python train.py --norm_place="pre" --parallel_block=false --init_std_up=0.0395 --lr=0.00226 --lr_head=0.00694 --seq_len=512 --doc_mask=true
MLP neurons of a small language model. Each row is named by its layer, matrix (up: input weights) and neuron, and shows model dimensions 0-159. Each number is 128 + 24 x the weight over its row's rms, rounded and kept within 0 to 255. Numbers have three digits each.
After each neuron's rows, "fires after" lists the tokens most often just before its 100 highest values on Wikipedia text that the model never trained on.

L9.up26:152160140100131129129078090170081158163112098116115173138138153130136121131131145084132129145138107082134100132123110126136107145134095063117100077156119107145150122099155133122098120129131176152096129123130170119096141108128147164092105126132139132110150151120158153136097112100120147150103155166120199132117126119121074125110128145128129130134128141136140167096155119131088140107119133134132163143115161118108132150149142168137145062175154157143091142158143096148109142146132130
fires after: " D", " J", " R", ",", "av"

L13.up192:129118110122118131123117122101121153133146100120123080167120162163173119116136104103124094164125077108108110124119086100158139116119176099105086136152176114125133146137113139151104062119143089126131138139142112106111123129162123151111155112117105146115123157131136098132137126139108122123102098150154135101129145149130101147151157134141127155167158161115168145121139075137151147156097069162138077076122146120127128158143162163167133135142127141131106150137133166103123160085110074
fires after: " L", " Sh", " sh", " l", " W", " w"

L9.up237:129152166158147121104109104100129135122112114118119103149159145126168153124151139134162173148107126157150130121133104223124115144143119088097132127149154102109143140096114176162133113146111164152109096121130176124101123133156147137115102143080135137141154142130094147135119139087097124137116105146177128150090160094094117115109117113128115166093160093119116147079135123119092128101108110133093089136128146151107154083147147156123141166153112170144156161132135139124134148116134162
fires after: "\n", " was", " a", "-", " |", " is"

L12.up296:158117119144132115099135123107077117160092082153106146181129140149178160112127114109096122167086133127140096150144102123148116110111071117080124092118123136098166115133106160110105116148119151117145147161140142147136137109160182122125160125142170148117123156137119130109132116148147167052127092128130136129152140119117129110107117130129114139128135165108094167100095098140122096160118105112087126154145120131124158173126124186145151142154144150130132111090104105146114162140120092
fires after: " W", " w", " the", " bl", " r"

L15.up100:175115105134140139135112130100105123141099108151118122141171146129130139101139141133084137157131064145145129142134124131125101137140108135155115158119172109140131114117099152144086110115148113136141146129122109105139111164140148142135135118132154075157138172151105149128100156136162101119122092136120135124147123146085106168086149122125120157130153123144092113114107103146137113137126109177108083096062072135154170155136145151146117098136133147110151101117112198113118113080065157
fires after: " l", " re", " L", " al", " am", "u"

L14.up144:188115124164170156133150088083160144113082107153107113126119114132132127124184102107122132118125120148123141136137113173140121159124196102128129094147151100123126129156125140136153128120089144119138167099117112113102142138170112118128135092111154101103145172122130089106136157136094113133123104138160142130150058106142101169157122102161119166145156152106139149118085096132143092100124147158124140154107146134117116157135105172098117145156112142090143121120078142135093130126135105
fires after: " S", " s", " M", " m", "\n", "M"

L6.up294:163162171162131134103129138139096132109087122145112107135161112103146148123182084093109150123142156115110144162116128151133111090125118101112154131132169087107117083130124167140178116128179115146143151115133111157128175131133133122141120143155106110134147138131086145139127128146090196147168122173141144102127108092136146139124135130112111103110186122109147138126109161160117127137120136125133092118099130116163130126167090136103142120131092121115130129149080142093124093157081181
fires after: "|", " (", "-", "20", " 19", "\n"

L9.up89:127114096121161174128148125111158112105119092119107127126147135103161137162133137090161109150158164101108087134106134106140129102121138105127139166141111114113154105143150152130143127118156148207138148132114101108118150125143161153126155125116092119131090080134113144122118126114110137136095121107105135075179078142105149110150177142153149154152142120154160116130208143109119131154116100121112091115143180127142091137152149152123194129141115129142115139103140113143121104092101124
fires after: "c", " bu", " ro", "re", "ad", "ist"

L13.up302:130136142096171149099129141121141193101115126160122127150131114167188150164131103109125165100105120111125145130154096168138137076145127088108140131081133126125124122074120153125130130119125122171125123116110111127090104147136109164140134054136128093117133143147120151140086129128130144117102103135109147120109116120129093145147153134185139119144129094097086085136134149093115104104073136151109138161115116128153111085133150176129114129153115134128177134119152167142157102137122160
fires after: " un", " was", " bec", " ex", " is", " "

L14.up65:137145078115129150125153102113122122114104092169115140162134129111110110150207064116154156124138119114093118092139156136186138127109112080150130116116097106144116175110174127127123120118100166118163102099146128115097137096135111151118115118134129149122166142132128136120140125101124124112110135125117168138109133101100095148133131090142113142134147126155140142114150117175088127129120118173179076128046139141112108137174116163132160114132142158124134140145137113129156112130163107
fires after: " M", " R", " S", " J", "is", " m"

L10.up273:178134150147111139145139113118114158107079072125123151099138121139137139116103102136179159116092111140153126144130093126100144139122152107095077150118107130103186149153088151119137110113135139188108137149122092103067095137146115157113124119122124091144156141166100175135120135073119115128125145126120154125120084150165137098133120118098161176110133104099122163103157090121142143082119117158109138131148114148141118125175149145117133128116127104154124141147179131161145136128109130
fires after: " to", " d", " in", " by", " D"

L12.up129:137118102137134139160147121131102140152138082140099129101128120101139100125183058094151135142125124108121117181108112112128133125118144140056128153094143106129086126126140159161104101172148125081115141097121102156118140145110125143173148145104139158137110146138091152155124095129124151139109096148104147106110129127072139149099115104149152137132133107160115142142150133171121185119118141182133112114131154154152123138184120087138134120132128151112135150107162141113161082092110114
fires after: "\n", " rec", "ir"

L9.up163:146138154152124136118120179119123099127131107133105091095157138121134114120166119124122137117108123105121115142116150152141157143072111117107170103100157101156092129129124169148141088147108115089150107092123161142150088168147112145131140117138151113088107129120115160153141122077093171133144106170163164115088146120103154173117110138118055130125184153172130168125152106140156128112114152154111137135100171093147125121160137127130171107136112114154118115128140140127148096098108111
fires after: "\n", "S", "-", "C", " St", " S"

L9.up180:121118143114118134149122150120127169113120098152126083069126152180121179139134109110178121114118102157116115122123074158141128159139115143082154163106152114093160129083096164128131152132169121138116085178100138117090094150125139109106114069098115140145126128170118150146093081104119106120130107154134136094129129090155075138126141140136146100140147150145137121158114151126109096123120124137151138133098189150124143109120168137121129076105138144108121147154144130115127121142110107
fires after: " is", " are", " was", "ists", " they"

L16.up296:131116105132130130139102138091142131124120128173144102119145172152164112174127152125192160101147164166125100136071132150096091130125138096097120133121156106117158113108156161164134123140158163107160118130169090152102112108111099119157139134087157114093109126105065133173108125133116154144122151157121141126148139123124122137113127116109081150132103129144105145112118122125109113136145102126084169137142090101096161120065145138140131097168143145144105116150153124124161152091144108
fires after: "\n", " ", "th", " is", " was"

L13.up16:178122142156112155162127096121104172168131105133127141134126106159150130114100136104153137145104164087123106153134128182140123133117135120138118121149155090107156115146144163113127125111132143167154122132136149112080095164158133115097099138098150109129104140125132153162120119091113122156120114099157168122172155123111081122133114120113137167143143078144139186124118108121123123107130156165083128093133086159073150104144173128119140147163100148146146108126112141127100146110079085
fires after: " D", " ", "-", "\\", " Ch", " L"

L12.up174:166096107129107104126149106133102140112124089134100143132129151127133101099175121142135192131118069104176122163159141140144119143122148136101127123151130107109140125089131125127126126176121142164134115140115133143127078141119155128118122139123172142127124173115131147143137130115104175139089146133125142111147156118093070142117162094102113113127133117174156175135132118137118157073112133159149153107087113118111140128110166154089150117165093131118105138149093104160086068155153124
fires after: " m", " M", " A", " B", " b", " f"

L8.up307:109109136116153173076158110130104155110105123145103119133160146090136129117122092102142187124103152093138114087148157192167107077130157113100123114167155106125117123119131167138140106122142153108135113154138126158097086127131115161151102140108156120115142147124094163176135148115126155160103118161117139119110164083134105103121100126113164101132135085134128157131133136158092121133119137151100140143118126141108075113158126171119182118137112113149152116161133178102116134105137110
fires after: "==", " \"", " (", "===", "\n"

L13.up64:126082137108141152141133104073134135108079124128125155130114101122149102154104103132127150125148079147117125153121108148123124087146143165113114131151139108097113167131179130178145125154129115138072113129131119127102129177100148163141133084172167107082131132117144077142123125108121178119120151136131181098129106093107099163142125111152116081136163076114131139135164155120106120070127130156119114145128108152147099136152149141162113109174120148123125108127123110103125155100122129
fires after: " re", " ar", " d", " m", " ex", " de"

L12.up294:117133141071174165121146118130128121090130107129117156120101114121158162099117129086138165159143092154157097123154112124156121096144124111127114088090072107169103111139147131170112136124137133117150152098153119154106154134135123114145101075140132140133134134137115131185084126164116142110101158115074130108143126094132119177128139119147135091138164153119133170148186115154142129078104187141139139117121133168135108131138156128096131094131088152105110126125159131143118136101120145
fires after: " inv", " ev", "v", " cont", " int", " col"

L12.up48:138113072169128139117124137143106168156085137131094132155178107153154125145162126090134142182137114076138133113155141123146094115162122160102131128139126116103136109084160130106134082149120100079142109144117137111162129117121122126115105193126140096076139174138144175155122129128156125098160115151123143097143091135113133123161110125103161121104173100129119142142121123144158110146139132103120089106166098106142106119157122119101136156142117113115149165126077107160160130108132147
fires after: " d", " O", " D", "cc", " r"

L6.up267:116100068131178103118120101119105127112123120141122162148134121159205146115175107116133170145162133144122104114118148138151082086101116089122141097146153109135121116097127145152148110152128144141150149161158153098137106116185125133118107121135142130098132145139154135139123101144064137098142127098149141111144142132140125149134086138122127096104178099141173145126127135157117091106122145104104122144093160093132151120155117119146138108132105108107091150113090167124133099170096175
fires after: " (", "2", "==", "°", "born"

L12.up284:170107148126130134077097108101084152154142136133107136131128180116148142112142147107159126086117110085166093116174137129156102143127130157109117132074090111129126152097145162148108123176141110168131113159140124137167156120136131152134141086101111113138147128123121105146153144049068165119095138176119161126132136126144139135151132150125114124114120119112151166144121117152121149144095102168136105097125149110131088121116149103135141131160086117117141130168082097134114137132097145
fires after: " T", " g", " n", " st", " e", " G"

L13.up52:155085111115142121106134132125147145123112112123132120073130119138151136176127149134109128139162148111088097116140107133131099127072141157119111142145108120122142132145108154147085161179163135182135088106125123125114160134097133133103117100084165111101132105133101157170084099100141110073106090149096159117117142130160090166131178153155124119172129132171162131128147130153129136125113107111131112137121152167147100134128137145113145119152143146116111155155106170104078087104106144
fires after: " c", "on", " cont", "c", "us", " "

L13.up134:183154092139166129099116129127127178121088117160122120107138159125124088129144117098129112154126085141158089082108125161144130099097122111082111139124158133172153128106109145145113080170131125102142154099143112149073101156119127156125123115121167105123121135139120149104153124080133136125133115168105186115163087161108122152129110126121132110144114188084153148124099087132116135129118148125126129126110133120158142116110137153144109177145100129080135118122105160107107149171130113
fires after: " t", " T", " m", " w", " s", " e"

L9.up215:142137146138139108094122146163167143114114129141119159156140133117182182146111130108140110138158112121097121094124115132137091110199125121118119066096117104126141112116161151139092121124140147153140169135122167110132096127114110158123145084111127132160159144142123110151126138117115127107157150124127130143085130114119135132089147091152130183100137148086095132132136110130133054092115112152136134128099148128132101099131181140132100160129149141133124186088144118131141097154114188
fires after: " was", " is", " a", " ab", " rel", " f"

L12.up202:138161125131160097117068124139100149106082093124108167086138156117125126177112105113128119124168121147149120106126140138158093116125136108142143108133151122118098162131127147150086109156119131124121091133167152122130104148139119158105102094126136103100157136137101153160123116120138133114091160130082160148129124139124083151128167147169153119165170111121101129114137166116138148080122126168117080144084119129088142108114161161078102132141140152090097107153107129148080124149125157
fires after: " inc", " c", " con", " dec", " ag", "c"

L12.up302:097145118162132156076108145120149143102149086119120127125149121148156140102126133116171124129115097132090154120178131139137105131091109150097166109096110111138140105106107140133165140137161120104144185096097131163125144135135164141146137098129148123092146144165095134111114070119149134088153093104120141108143174100182132163112152083177150125115112133112135139136144134135135134118116175145125186103160144141146110126091099119140149102120096129111080136098109154149130156112132101
fires after: " v", " inv", " V", "c", "v", "ir"

L10.up150:115106130186144129126114099100126142093123139131129116116123128080152156170119108076129166152132136148118154129133101132127147144116083146096129115119101114119150134147142141182102136156177100147126167093110116119127151138125154156126122099086151103149110108159133118125162087137123136114143117104120153117129101117158098150147140124171130193163127052157147143121131152130135119123144130140120127092173155163168106125114120150143075128110096165121118129125109152171104089110100156
fires after: " res", " cont", "p", " inv", " v", " t"

L15.up227:128122132138146113112084163140117151145098100164127125061162172131127158201120105134139099138075121160102106125164126137120108137117118137099070127118095124118124122149144085137135113128121160147099116078162157125094139120152135148134170100108120112150173119122112114099122113129143158108132071147139134140157121097156139146165118122145112180139119162093117113140133134133142115138112128113074112198121122110120149127132165097120128169104155128140132163101144138127108124124097137
fires after: " 199", " 200", " 198", " 193", " 202", " 197"

L15.up36:144123098122153118098110116121095120103120126148107173134146190157131157133150124142116142144090126136086080125136147137132120158107094114109095115090117108132136117091142125184159115190129095118127113153200115098138081118162120135137151126127098114113139134128097114103161134115159123144131111124142136127156140147126095126156141145150146156143157131080137142127145104161168136098131134076102127150143149147161156172134134125104138099120120113106119120143154121147083066162104083
fires after: " 200", " 198", " 199", " 19", "0", " 196"

L13.up206:182156146140153115086123117111132101146127119123125130123146138089091175121089143082121139114145151116080094164070122152128133163141113092130091121169147126121147142117112145189140116107162105163141106084120114132084139114103098131138094137123089103123110128157105159167124081130136145112149105158132130135177145126086093101149106169115105126120106153146140143109127137151113115147123115129140103125159217119120129104146121141111130142128129163157131153106118123131146157132097123
fires after: "at", "op", "ock", "ar", "ud", "ap"

L10.up42:149083170139114125134135123129126116171114101131100142165151095140174130113170095152155124169145117091147131138130144163128079137139162092103139111161136100106119163125153141111145082117140127129093109081123133109117099140137079131130110148100130108090127162159134156128092119139116124087164118151142177077146080127145100083128100145104134130159157108112146137166102106154099156093123126139117137110119122120140127160131136135102115132165124137136186149164123125076144132104134154
fires after: " D", " d", "D"

L13.up168:189129138163115138108088095132102138096102117147093128148174127148131115118131121103134134097100095106140116122148127120182116127126164167116122109116138119086134142085090147141114128165141137118120136144157134176138132075103136127082082092123152136126114127120091149137124126102081180102117121150090145117132110103126059127149160097117128146140108139183144165113146138124125154111110119185116145087122124125115108121147121142094142137159137154090157164156137121169103122150124128
fires after: " G", " g", " C", " B", " c", " n"

L13.up173:100123117167121110113094134095082120119129115129117127145151174157159100143120099104118114160149153131083127111129116127139115114092112106109147155105155119133093125122164152133110135115179140096117129111166123134146134118212108147153166114142137149123127134134141141115141123136182130118139102131175159078169150141098108119100116105161116131120155162071096127096121173165114140146088123130141081094104097133100116137166150165120155122108165121128126123116132137170140142127099096
fires after: " le", " L", " l", "re", " re"

L8.up55:164132129126133169115109132152105107153134113161122117083138132117123126161099102086161117093103179156066142169104124134142106177126130109101085118113130117105140083162126113156132117151139171138116168112121140170093157131157125158139144122110135109171120127174101133104140120173123145083155117135119127124143136154137126155128129190116090140082123122063120141114105098121164151147120153095132100106142118128135148110123154131169099125097126130122105128129156083108122158123155125
fires after: " st", "ut", " 200", " 202", "emb", " sign"

L6.up63:128135140105177118156112130120153168114126140114117111117160097125185189139146120111127167139118142143132138156146149152146096128107124150119141130119116101121125102153128141178152088128143143102108091138129156122124105132181089115117132145096103081102064133141147135158158115147099145119155109111138181120153163147139155139103085142130157112111156123101087129138118105169154142127119169132113110138095101150124097125174128110116112115101101128124138141125135095131104052170116151
fires after: ".", " (", " m", "^{", "2", "°"

L6.up200:098087143146143120107141122096119168123112116176142112114120147116135173140117124126148112106113158153135110144095123138115116115159121098086142134121119099132143083125125150148136147135149123136111118119137102143102118163160113175098169107096123123156092108133061151165098120165116135115131152129107130084149156119124081138153150196129133145086165147093136133142160094150126107121119079137126126118115103141130172132093192112147118155130119197095125161110143138117131131106153120
fires after: "\n", " was", ":", " are"

L6.up46:102101096158164150114121115121090149111090076205121114147170134140193128128134084128120137104089142085094114162150123161129096134124125129113116090113111125138148120172132143143129130174136167158113126113177142124148085122149139149128136120123160092095161129128101155103138109131151177120100120116102135099150142096104087158156138124125141108102178126109098134110126103127144096102128121130103146138131137123143131131104173133131121098148092105122137134135070120125134126148098094
fires after: ".", "\n"

L13.up31:099155157145130110098124142169132109140147119155124136129125148133137091163095134124171135106116141127075099131132133159120098162102122107122121087119054108135121141165122146125156136125151118140102140126162148134126165134172122152121132117115152093136169116120066120153108091107127072137121144105131144124093130130128144167103105173157109149123124084092108162103129087129142128168140122132079118164109116126161127124177157095156116135117129153152092132118084137065141148121134132
fires after: " app", "ut", " count", " 202", " 193", " 19"

L13.up131:078125148130146138111150123130114184126128108132116105127161127122158084096179124142131125124137147133135091092147132160114099117098158137140101159158108128128191126106132145136151120140099152147151127160136146088112115164135117125095146099112160097044115145128084162184101117097114158140126112114154177128148124097143119132144152119155173097121138168092135119133157108154166093141111128112089113103112121120146126118130155160129154156148115127126137159128142123131079126148090133
fires after: " ", " d", " o", " c", " O"

L12.up280:159129083133124140106127148096121133098128103172118126098123129097157118157129142084155147115080190107105133107146079138126131120104142130139106105087127128093162166165101132131107129138144141134144102092135084114135144159178114172108133118131113144152101120161082129095140128117107123110146139084112150081136079109110154131132143161126123187132182145114118111141117095156133132129149145131103139110136186147099131123122147122184173135132107146090135121155136101101128134132112142
fires after: "c", " bu", " follow", " ent", "ru", "e"

L9.up245:202126085111111120129140120133113122110092086161118154178123120174095131120139110094148111116088104147131107135149107119167150148119153122083096121107123131114131144133100131117118103166156143115197118121165158115092130142156122138101146122113116137097120129141085142083123174102144127124132155101130142136133119116109144132136148117126075140106106106075113201119115140113111152113114123130121184124133137137198149125148116122151129148134147155134114096083122114140151119157155126
fires after: " the", " M", " to", " r"

L8.up6:180117163177150132125104103125139152130121124128121118105143137112164208116172123110134122112103105117144117126089158155126125114100146084115163128089150114086143119131107184133128107148146167149125100131161112145132105144129096103106109121110126129159102128143126174190129075113088164101111141162132159147111160126128081101147158130135085153132141148153077129137132114117102148147125115128128152104102122123153118104156127135101125089137135153111153122099118092174104133133125154
fires after: ".", "-", " St", "G", " c", " G"

L13.up229:136126116134119128100150145098084134136084094154106147147150140147147153052151081100148150129123115134149110140147137154165130139127084121091128126091159108113129125083170162152082106122137151114128118126112122122140094123147122127129166135101179142132132119130073141188116108146112153147108191155162129122110124129086126180154112110105130133128124108175104128086148141145121116136101134151119110138150129124104101110130122125111136138172141159167151123125136100095179115088122119
fires after: "\n", " s", " S", " ex", "-"

L10.up60:113112183115121164095163124143135101098147153168105154137113187179116153143146143110149131139093127168114111106147128102125117125147176132126122092123110107121117144087179133169149107125139111128159159126145093137148085121159145144137149092139118138127124121126087120089097171103190167121132094135164123105124143130127159131144073080183106129140138109119121146133128135185144111157133159119152115143108144124143133125122150112118091102105120131129113114111145112089128099151092128
fires after: " the", " 197", " 200", "th", " 199", " 196"

L12.up72:114108126137189098130150088122109108163123123123124154149153127154168117149150095142141114158111163087133104115181141131155115120111100138096096120118117105087101107111185113113124106115130156129144094132111113142109122137153124098189195148079148125182144114166135077120120149131160142137119095152166157109121143178111137122139116130125137101145137133101110167116134125139144128148132089083111106131154141110115120145151139085153155088112154104098138155152121125108128136100118102
fires after: "f", "el", " l", "r", " L"

L16.up116:138079131121114176138120137135110163136127123122111100086134147111180145122121089134168131134119095094099119134105120160146085129124091145148127127183147108134169166114124170132140091149113138123161132167116151124113123147097127094132143086084140100088169126144104120186115153102133131083143111153100177114119108113143139126144109135127134136128140141092152143148146098132107137109129095100093134160092103143115123096201154167127132126148107123126153131116111102120113126092156165
fires after: " de", " d", " o", ",", " bec", "ec"

L16.up204:161144126162163112095105151164120147115104132125118086131158152122122144089163113119118148136136178097123134126136083106123110131117139093108162113086115117127134142110100152138141095144179157125122135114190107116147105065129119174145116083153132092133136131155121151134148120126073176126125115162160143122135153089124126154116097099145106117120117098127139167096128155168150117134136153130133072086139167094136125134138104131076115113141106114165106116135111157131150111097130158
fires after: "\n", "|", "-", "f", "ot"

L6.up215:109095129149150161131125166163099110136146118125117129156138126129169087169125108129099173170101078106121097097142174167158113109130146078126082105138128112154167115067113130122134103120129123144123115159151062107129120134137123142139129054117119129086123141126124120137103138122109133164142083156125138090132104102107133144146110143140122106151179127131166141143174120134131127123129098170104176156122116136131137137132108126107159107132123141117150149166128163110122111175106144
fires after: " (", " \"", "==", ".", "W", "C"

L8.up161:105099133122119115086169139126100161083129107151116104129161113158202124109169082111121139128099148118174120142151118160139118168101111142103117126137173126136095139124125143124109112109172116121105124164177123164114110129155127109157127138098141134134121138132111172124111137110162152164079135155126138124113120069095076130162105102109128124134136124128083166136137118134132126130122106121120125146135112098165130140124116155080148095116101169127122096185114154110178097110133114
fires after: " on", "-", ".", " wh"

L13.up184:136124151126109092080168079122114127154114086146114151181126127157115143137148108159136119126116097097130148102142145138121115101114079136136142103096133108154108108117157133112144124127134179163140129098121117132121142088164089121100164119121128146140163108157152114149130155084102134128176135113150169054172113124099112142120155120110169110126139139112089145066139121112152150128135119168126127135123160168172138132125117116132146118146129117162141122149126080148173164114132094
fires after: " L", "ar", "an", " l", " al", " Al"

L9.up5:114128110119129145152149149109119179129122111107114133095128113134117109105140119120143141137119111139106088134149123140177108115107133120099124168137104126130104161095114157103126167174151100129137150176126131098132087160108160185148113061120141147142115100158136180152131130117129153102125161125084140068154119119118089174175158122115148120123171104136158112102169130158087092092108125144112083147121128129124118115151145125137115086144091135128125102170127098162122121123153130
fires after: " ex", "s", "cc", " re", " inv", "p"

L13.up41:173107131138090121134134144133150124119134121141118113135152073141181144102144130144130133128158098111101130150140117124119089156096100100130129134134133109120133128143141171132120111073123114129134127090126075117133148169161111126161132147092119073164112146150098176159105094111198104107178121174117180144154149133082122112094117137102140143133134118082104147079166111119169080145123134149125112129134167130126132134131153138144129109161146122139136132124115084151154108116106117
fires after: " l", "in", " D", "ar", "t", "at"

L9.up25:099093128120144132142152137130130162115124130137115105102098124147136132141109136108167147123111111064099146118149070168136112097123134127122075138103092128119178128127116110153146115141119114139116139159177079125132116127177151105102132093150102132115178157146081143126130187097156127149091124136104162133143101132139136121120153095164137126141142125089120153160148095125148135098120107153096172129175078139135112144121155140095102112144078136131115116152138156093146147158108150
fires after: " to", " o", " de", " inv", " in", "ou"

L16.up270:165085130127136113132106142148107164161079102142114154149169124133167109120114130133159101135120154132140131114109128094172122130054124098045124176108140111119120129092143156109138107161138166154136148096151136110093102129144151132114138122102133103137106147137133117113159110127115163087137113112134118093153122124122091130120168128146119136104174142164120145123124107162143132153167080126105101099150154108157106145130119172144106119172141117134111130126155109167161136107126080
fires after: " L", "ort", " st", " l", " f", " r"

L8.up216:132156134134147153139146147157104146118132120120106148096157122081155152169165103076098159123154119138146079129118154139159118095087118093122152141099134111142109119122134170177142096119128107118125137104109135127134115158140091149167148121119172079158079114125128158151139124128088141095129113139094141117114129158113082141101127136115119131132148146171118159139134100142173178128114179148062132087098122150129108094118127117100146159154141156097175129126122124133140131131153136
fires after: "\n", " t", " T"

L16.up48:157125107101160120096105150149137176100117130179122120136121144116156095124154146102118152100171100119144140151088105139183097132110172107135145151115118124127161157124155103108095102127144173183138176083142143130089152126129125152133121123117131152106159129118116125164130166122096122160124106130097084062151116133103131138113150123123086105132157149096097174102106142161128134111136142144135118113135114070146147100099109108113085150124102129116128143145133113126123132127160084
fires after: " ch", " m", " h", " M", "-", " a"

L4.up2:137102095119126163112112096121093143093123118201128159118180110158114110146123130136165121136093129108142103161170145187121161156125101146129107126124111112108145128154127125134108181143129164115139161153159088165138091152106116166139181139137129143097113128125103146132083135118147130127085146131148130130120121087107083153127162108131111134135166096087115118138161146118142114115124102102123153140152110126174096120108115117105117114125113138167145103144138104127075109082167108
fires after: ".", ".\""

L10.up172:094152092127168097126133108136093107103121091156118117129105166181150141169135081092125103153079098133145095121139171123140137161141154141105109107122117104108120117139156139190129146131124166100146113102153126134136129125124128118154118109147104147098115122125150107096103149119118151106109090160153163139107115086139120136130178135215095100131127169109125167085117100177130122085108138126147091148124121128148138140150154153124142122101139123100144125142111140122153160121141119
fires after: " J", "w", " W", "r", " M", " w"

L14.up102:177132134129178179116136141102158151099121116160131132146125149151116112090116145121117121100099137120128183186158115139152127106120172136152098099117126097124181143105191135141112082135151151169099120161174092137106118155149168123140107115144140110145140131150102113156125114091064106112138167106113132132132128145098099142100171148121126152101113114116112140114099136108134124095156104117091096124107128111107133160118140094158096145114132109108151126148072139147132124131118114
fires after: " b", " h", " ph", " can", "y", " a"

L12.up317:132106118134130104101130098130069140089119125127118118132120140142137086152150130121139132158104106109157136123134118166114095129150143132115096126148145125125172149115136141178115128118140135134137128142138131124088079122153149174070109155146144135105128153107110136152119122090105125198116085151138146136097154125135086130119107093117141142104152152103111152129102102127088117077120113145114176088104130116143113199149172161080165120134130168135115085155121107119164141147110102
fires after: " M", " \"", " (", " J", " m"

L13.up46:148093117117067111151074100187140104145111096125115138078129134159152140176140138142109132189115118155117127135117134125111171134109099129107070126119085122095106098097124177119140144196122134134108128082150131116111133111132145131118157165148096130124124108152115131094128091147137111148155127176160135133135106132144127156122102120158127143163138143118108140116140084159137128128162106160104110131112145103162096162146165119146142119141111119086123148112097088121155136108128109
fires after: "st", "k", "d", "r", "j"

L10.up264:148077157156118122101130122165110088156130122160119111081135123147155159138114112120141125127157118140083126156111110118102162145103110110092090125134094113112148101139163113136108151147185158155104117125100121069097155123126151153160138141113100149141091120166100132112093106126124108082154129138162136118133085122154142140107140206138061151162120105113119110109129107148177144138138110143138132121140144127180128142117139127145120127123135097097098158141150159121155133119092138
fires after: "g", "iv", "us", "st", "j"

L15.up140:096107117116112105103136146127098185166102082131121144124131109098188120119157177107132116146119147111114123157130091154149098140114162133089129141167162107069102107089142154128108130127151158148154145161121096121120122147140094127130155096103159119104139097144136115153085105146091163124172144151135118069161141128125126104167079139105130091145160130120126124130137106131132159149104101076128140129117120096152138155140146110141160118126083146146125154154137125109157149135109162
fires after: "==", " (", " ", "-", " un", "\n"

L8.up289:149150092138145123126102082185149147088116122112116126142171099123159093127180114150104139120103131108159124153135145154158090085113137100150126114157140112137143140153126156136160122125116169101107140093158113146118129104159091133117124135102127156119072135129112112117107144146104171136126158174107162125110134097132100112120147079134151179116140121134126183084127113160133108078113164148106112095101097096133111101129117177141166131133108158116154121146112133119156117146158123
fires after: " M", " (", " m", "-", "M"

L8.up209:164170143160145117162129083079151137133070114130121162134146128124148113117125118114124125089141132106118131157134119148142095091134148120129126089132129098133150115127104146140126088122139154118188165090189105092145074127150127141102142098184149115090099140119147128145148138135123137118140126145141148109134136144137096124123124108129127153159135114155146178093142072130114137117097182143111127099098127121074174113147120169137150152164131094130124091157121099140144107127091134
fires after: " D", " B", " d", " the", " U", "-"

L16.up120:145090120117110129112129128100098133159118107165131141129123147112188150101127112154111125129115123144111102138155180122166082138117180103076141073086107123139146124126123156101145146130144129136097117140187170125138131130130088149115128096127157133155160107140157108083086117101124188088141121124134143106110137148111098141143179100137109125140145118111070160154114107110134105110117131137103148084065123135165139135132110176128119153142092125126136124116098153148116134128118132
fires after: " w", " W", " e", " g", " c"